config.toml
n_layer = 13
n_head = 6
d_mlp = 1536
activation = "tanh_gelu"
parallel_block = false
init = "normal"
init_std_down = 0.00291
lr = 0.000713
beta2 = 0.95
lr_head = 0.00658
final_lr_fraction = 0.0
train_tokens = 719000000
MLP neurons of a small language model. Each row is named by its layer, matrix (up: input weights; down: output weights) and neuron, and shows model dimensions 160-415. Each number is 500 + 25 x the weight over its row's rms, rounded and kept within 0 to 999. Numbers have three digits each.
Before each neuron's rows, "fires before" lists the tokens most often just after its 100 highest values on Wikipedia text that the model never trained on.

fires before: ")", "–", "th", " |", " in", " round"
L9.up677:478505538498491468501506528490505463513410494484562479503481491495500515528492528521498503516500545494529507458471488465502535464499494523495487490444469467484455518515469470478466453502488502500498536517468490515521431489491469495489520500488518474518562522512506523503503518498489506501473469473496519533549508520520466446505515465511500512510500525529486519526493487476518551502469511463475506534511495511518520459518496522484455524523537444517486510510506488537487486496503497512550525499495463490497513480510458479497464499493547490474517547502488515532456519500495477542539494520504532548494520543550489510480511498537525488524491449512481456502511549497510505507425502508472544504526473474520493473534515529497495548455511504484535458483510518533513500498504528
L9.down677:505528455556524527495480525469554470505523491514523536526528460527474505499497539488463494437476421525475522518495475524502504541485500511505522492526503500479532485501460529478539529511456486518483463536509488504493500487495547462461464490524463450479493498513495538484481498478490539493503522508483509505377476538513539467497525497515488538529527490516523490536491502518513522511493505542486494483504547488492469515556518502503513482469480558483504490487503469494508494443507533460509477478470500514486530535497475535506500514515507515519469503460467512446504507471519530520512512509478486497515477454479538487496479550545484468470471495479513484518485492527479509503530523544531512476478508514528497541499496472505509467515498473502461518516489488482516506512472454

fires before: " |", ":", "\n"
L4.up375:535521443530458513494504512476514501505508531488481546489527551510506492508524480501549512512514536486567531514530485475510476516493492460509466493482499513531531487519517464523513493463490498500528493500528501543494477501510494526494492481523512549508512508473499486516506482517519521499449498488528514485536480485447515485479501524491466511515460552508482511496474498484564488523487497479498489518501538538498497481523493536508516548521477529471503519512495503575505486495473498506556492476499482495495537487505548488465465475507513514480517493509467532488474506512512508545497475456505511506484535493518505490490483474508487491479504477554513474496475506491460525514497540494442499499520525480527509544477491472516507519445516517489468504484500526535484509486464491
L4.down375:504515498507479457492483490505526520512487483506502510463533501454543512502457510479479472512486480482508511487452455544537494482513490498517492521539510505473510492509507496468465435529507495470504508533496529486499502496500516495543453529498517473485486479523504476512528513502498529486516485480490487526483505542533495545512486494559479502454493514473494451488516498494510494503478498499495485513505464533503571533511507477516488501494466426455471538490436519539480549468525491517519482516521481494490531496438469446556476495452473488519561486495467532515475505542473494540530494518493540540525456519526488526487485515493490505526505481520525534512517505503498534463457486450477480519495504479525559510515478492493502530497480518478536520520497509499521532454470512

fires before: "\n", "-"
L4.up1150:492498513505459439470496526489508516500483475493509507476492504463521496515458492468474468513528432493494490532547489475488507553496478503489487541469453475519505499523520558484473483497504542462492509500485513498483488504487509507520482491563495491495459486473522453493468508551496504521522474458503526543513519475549466523493491498531514502507500520492514510490482538482499527514526455479470523490481512498478480489412524456486535468463467474486498482500489505515501523517497496532483439482514478551443506501472499475478497462496504544450464504518524492482488482528477517479510545505517552525507481573488492490503502528537535478518493512486489504474541468487486530492506541512492500492467523504509541505519475502500522551471515516511452481551509475475491492473471497
L4.down1150:509496512504503449511524491476524502516517475514502483473501446473494512512477447518515444482514490492496512527537468527495510498546495522501495513472501483516479524511494518499476535490492484461519494521491508486475537511499511490483470478526438500469463546503512459473495522527459509511575453516492483510467503487500458479508495534472520505510475510508516493516526477507469510502563478513480532475533480507500464494447467462433505491508543502484510499573461560488491493501466541521496475519516520492478496492497492480476494565477463481482478480519525440477514462492501526482488495518472505557474488509513508539539468512513491493501484494473501528487538504444482465495526508468502481476516532509453529505501496526533505484508509576528487519529498518486456502511491518

fires before: " |", ",", "–"
L4.up1365:566516552507511467502480512496453485532487464479485495497510489507499504509527471490514508517485533473541497508539499541507517494482495474552552463486478509507493487520474481558523539471507453509533540470473458536537468507533484502519475515525510497509530483526468478530502489504474492478461531550525511489523501506515458470506486500521501507507510537546510521487481485508526465499483495491498496488552558514530509459496484528533521553531478485526469482500503497515490497507510519498516525519489500478495472468476482522474484491507507512512472495484515504523501535580471513523475489477524516529555543496481490492485537471503513504503461473529540474480498496514472517455516524479469505565481497494479480565496471502481508533442505558499484529465456498520532540508491509
L4.down1365:492468517560542474526482476494515483520513448505486535499550500505517476555503453536495457486442483495505485493513514514481499462519493517510555490505501501526490514491479478488494497541487469490493490465512480524500513504530533497529478510529449490504494534496454477447512471511467530498536460530515492485495491521515444496477506460512495484502524498515492486513527497502472458486505507507497555503521477509493487512455470491451501514511515490498461501539480555516515518507496513507471459507552477509486470510504449533434514508520455540510480465514506474515485499498479507537522475504509504505505493559457472527534518491473521491523530542458544526472502474522509469487498524491489498461459504497447539480463507515503470523510536546517498490512569498488539541468519495

fires before: " |", ")", " and", ";"
L9.up298:488514533453469509497498526480475530479518510473472517523447520507498472497471515554477509470505535481522495490490539525536565517476505515510515497427499499508516488547499563495491515474488460512504499526525462464473474490479492505472454524502492461526494500487581487499468516496469517520490508518517490477523492458504539488491494515493488536497498511539484494497509540521447527515503482464518492405490497554532496473468509484505507499507507498504524509517493489488502478513529495563534467480530489499478514480495483491495450481505505474473482559519493510497472517533536504483525494515494492542477549451487531497488507468501538535520452449459453484466458532484525525501505523485512466513509519511491500481466465521505513483499535504490494445490521496505524477510532463
L9.down298:533475475523505506505455498476501503484503464497475485495500533534467505517536498502518505521508512482459516496509515534504426525507473498494498476467516539471506493524492480495482506540479497473483486478497512482531559505534493500515468487517490543455500472510421478458543532467543481463495514510550491474508508496513481500522491456504500495566480442465462495495493490525533492471502489507468493475524505524495474519548482514492456487497516503523477504499489516489474471505501516469492550534524497453494504557430481507504533511490517521492537504499506510535503520490505488529488475494486504543549498509496466499514518524501447483525512527464575541509509474480462487509478526559523500510477457520536497495534501489506489517543468512488503494521509499502503516506493515

fires before: " \"", "\n"
L9.up1504:479511513522455505483522494476500518536524485501514463483457540453517510503481515509478520491508502482506487473510474493502481536496498510514534507520524460491513514492469495491486494489499537478461466492485533476461514462495491489473513514512460526476512487513490494476515468488539449441502439488490486484496506526522501504519462507494521494478506529515475492516472466530515537486514491487477534479469473529484487514486525446472515465521538538453518466506496518516538498546535519488452512487503505459487484500482490509482518504473487477502533523509491474473509519553480519518517435473519454516530511498518524512505511537544487467489509467520510510489501484458506501497440447502495554496487509512526521495502449473476521498501513462473545469497485527516492523506448478
L9.down1504:517508487492481484498490482479514514458491462480530504520522457496505487493435479478556491484493504513480496512504533491466524494488489494513543499520465493515458465517489486496517489555490513455503471534468446547450515519480483481556453516481467461473472451467511507529474525542498509478497539558536530533512517519512500530484486486472475500527472526495487502518496507481470475492463502480513477502531511483522499520451542516491511517486506530546542518484503449503438488475465499482510482490515497521536483468512497527435507501525519466509459483472527520538487507510518488469482554512507539517529527533548495518525509522481484543498488476482438412466474506524494508477509503510491502492529543509504488489468482486513486508509510507523490486514528515495501471508486487

fires before: " |", " Set", " L", "\n"
L6.up316:488469527461469491483494509515516491498491479511500472497517483483514488520454468478510529469509470475548513500507524504483481501513502500534530472460486540526530474545486500476519453520499480519525501506492481507449488516493523526484467518562479529486499493477501502549495481425500499476433512497522523500515511495489516480495482519511470533496457519506515476485506519517513499523510508508479545482476550503529521442497486489498464491530479484466467502500441523520469542489492483517522537497521474503538482457522504492498503475517508561522500527480490511449520511530476521502476497489501471506510510468515463513479552451522492503506536535542485473523535513511526508468472503497475505501524503496524503549522543508500503526486518539541484519472493516502454499474480530
L6.down316:503507521538512499492489540480509474471480531475488517503510534516474526440512498492477487550512527479504551450489529532474466523504507485514509478503531525514543538516519511518502472484509475506490486502490463503485527494476477532457460491513509520517491467468519473503474500496520528500499504508534532484462492495488521471477467498484489505557500495489451498492509476452500483496512496508497509496486490509509503487480511496523491495504473545514488510460475557484515498530514471529465493508507487482486493497511496506490495489521503516473502502474483508497466481484496525476535513501508524481436493498507495504493490533507484478514497525503495542496474499472471495477479540488481508520486519434498501504517493497474493470483464471536491526438495455527517492534472478

fires before: "|", " the", "\n"
L9.up999:496506517452499508512510513524505558559494531501527470503469508469483513532476494449461479518541496511461526475511444483507522512521485521523512545503518550485469491534502488508486494504474517475522483497522501502486449511532515485518501488534511512487489535451532493528472525568482461497470521458531488513560492529469487484525485429495493502508479486523440525460502480513492507492523460460526508482569482508498461475438464515513502492491510525547492471479497473510502501482518513474516472521487491552530451454475509509497495502487533505471465515498525513500489464512498508515523517529494495507481524559481485506473496489518490459523518479520490468432501492501512514507449483506470498567500554515518498528522468509481495500495504510464523496495522503480471525457517473
L9.down999:475496488553511500472461467495509508512563449487521555488512493539501496437511506518506559499484483498503502501510507497507525500482459508511509482474476461502520526471491527492542512441476486507495484457523529510494533526517461516461522520487480498576489504511470487434520472526505490517501509524458495491472501485502488484446521522538481521523522487491526487496479489512439448522552517505537452567480537508516509516547508471495554499445504481498458509489536487505455513497522492469459523493506537497479489513530472513535510484525516507484532496528506482489500522460485491483469501471489532494521490488483509492494486497499512499471520538507523531530516465522512483517526538497573491473501515517473497496450527520522482498512512519515468519503480504517477467479483516

fires before: "\n", "==", " ==", "===", " and"
L6.up710:514521525466519469530457522529495501504498492490493500489482512497504512511502516533516498509479522473477464496500505556505505496494475477485531480467480511497508479482446514469452445465555449498497498497490490507520493531471477516507509485588559493502506502467482516531486448436491443535527503534493497448499493536515511510529504508484489515501482482510488520493513527488545521511461521493479459476496533501504512519555524546543460503538526447485531502508499514511493475530527511516564506489446466543564500522523494491471489496480539487515533483462494508519502446522475483526525506494504451487512471466507530511502500516502550546491569484530509503491458502477521506505527526466493508502496487496467481458523497511486522513494526471496468452483516503502552494482501541
L6.down710:487521521547516500463529506489504484476507550499495536494491516506502538423502477530507486493487541502513509477517511506543505486531512540508487507464481490520510494570482486511519545464490503494498520512494492486498496479507458523473500515492479514486517474498485487495468530528558551472453499438505512500480500493501503493458502502539502464499521509493530488469495505499487481506471522486481495526515491505496502497484497481509477496511509528515512466493486493527514468482510463506400506494506507542447490499490513487492443492551471557487490511493495525461471524509522512487459486518475478473494471543505505511515486517491495489479449527488537545536506502484467470512506556537503493497500494482532537526493484563510494512514511486514553520582512473505461512498536474

fires before: " |", "–", ",", ")", "0"
L6.up677:526481516492499498552496517506527476554502488501542534496530458503486512513532474471513538510500515469543487504535553509509508514506509500551520478508440495517533495569515499530503487510503506471501470504506506482504494510524521503536465473498524481492523470500524537558503477435510489484486509500493513507499535495499442503470512551493502500539533502512540499503504505513508447516510517516479493493531562544532503451491450543497534495510489494500496525501513539503478528477501556542531507527484489505490516513460493496507474504504483508484532487516504470507488487519485530536485508517518509495530492495519482503504525483520525520506480471505488479490521483463492566462516496495499494506545501517476475515533480511501513561431519564529485517470472521517493486476499501
L6.down677:546506507498520531543532464513532495485559469474513512511512519482490456466488470510491507438473521496516477555519463500453489472513493497534502476498465508412502507470528542495496528511491499498510502457515503506477496508483482485514541529474477468501509518473520497505526487484541475523515544511507478525486468463491490489511517506529487510469553477476488468535512543477495509506509491511498474480495471519515495504490492545488557465504492519551451486494457481500497493509517477548536510494523511471517542493514468533457562530441482491521519502485495466486486502525523502508535517537502493509498538526476541542479460507499510518528501499495520501455521457504507502478516523501502511480515482538509494531466514511501494473501490469490484517477509503516512482512487536

fires before: " |", " Democratic", ":", " ", " votes"
L6.up998:509499502469473499522533524482497474519488492472477500510461505512515463460494465516463511501500527526541527498539515458540486504487524471512541464519507508518503535504524513546497505497506509511509571492484456493526516503518523497514494515434497498509528464462517498477502501512513512508501479530524485485501477487525500506471541549471507510465504534516502533497473503465537514486502500547488445489495479515485487545493485534505515493534478469532552529528505499534517428493509472529529458490485511498468518492479544484497490491519520465483454495566502527511466514477510535508519481503469523509505541549475460521505512484517523543493447474491460457451466460485490523494505491529512499526490496493528521506537487473497526523437539538448483493519530542532517499486501508
L6.down998:500455506487483482499538497518473505508512534489488474413473542488493536452499507466512534504505496476512495500525467522499522468485471496496538536515524484488494452500500476480567492483513504513477461476494482511501480470502480494525466468484499477513517529513497441504550494492543481475552500528553497545522510517479524481550474504484503477460513490498465471519506492466516501489515485528514520519500461503480498474497525496502469493447526493512421531493465504497504472576497518482471474465496510496497454497489490461498480538462492528521499503503531467528495518518470490512503476481520500509479497535485485528486499517493500480462469505540496538547452521461491505469491504514447510528500522546501486522471508488498485498521461478468524508458525482514489466480489491

fires before: "\n", ":"
L4.up1107:495456472477503459525483494479503462516491450506469503495513527503506543488503523498491464492505477498517482509510493488510476519502480537501516479516495510544463540491523494512470489510500478514500500485509538473428454564485486467497504496512496493509495468464541498526490470475439527471498520493503582490515486549517494503529511495500516522524478473512548481505515531539499470515483538516509500513483510502478483495488466502532515471485489497534518503497493485528495491494465491492554517483526496475502496493481516507490512473472449512488523483460514515520501504533476488510499426515476466508527580519503521503492471486537478492500542508551523475486497489460509467495491516477446544503488476495508500496480493495493506535526509536504545457503489453500483439497473521
L4.down1107:476481476508506561499518511505509534451491541530511487476499461522518461486483473482535511522514509499515494480543484531460514478490517481490516520479527498478503525490480502472530525484532542458520516490512495566485554510505488440501537498506486527525488521483526494525480567512516431518474479497508483531483489487513509469445482523500503530503519537534503510540532476452496510508538495512511479523525499487515477496479477478473503510507482507481471537516480478467529528481496510494480530502499523505488493496523499505494507463492487462461445545524522459496503499541513473476546517481508496499509458508515484482507452496541498519470480459482496516504518505508483528488492486511536492515540502506535474476465417493497500421526483500478528534471487556545490508469508515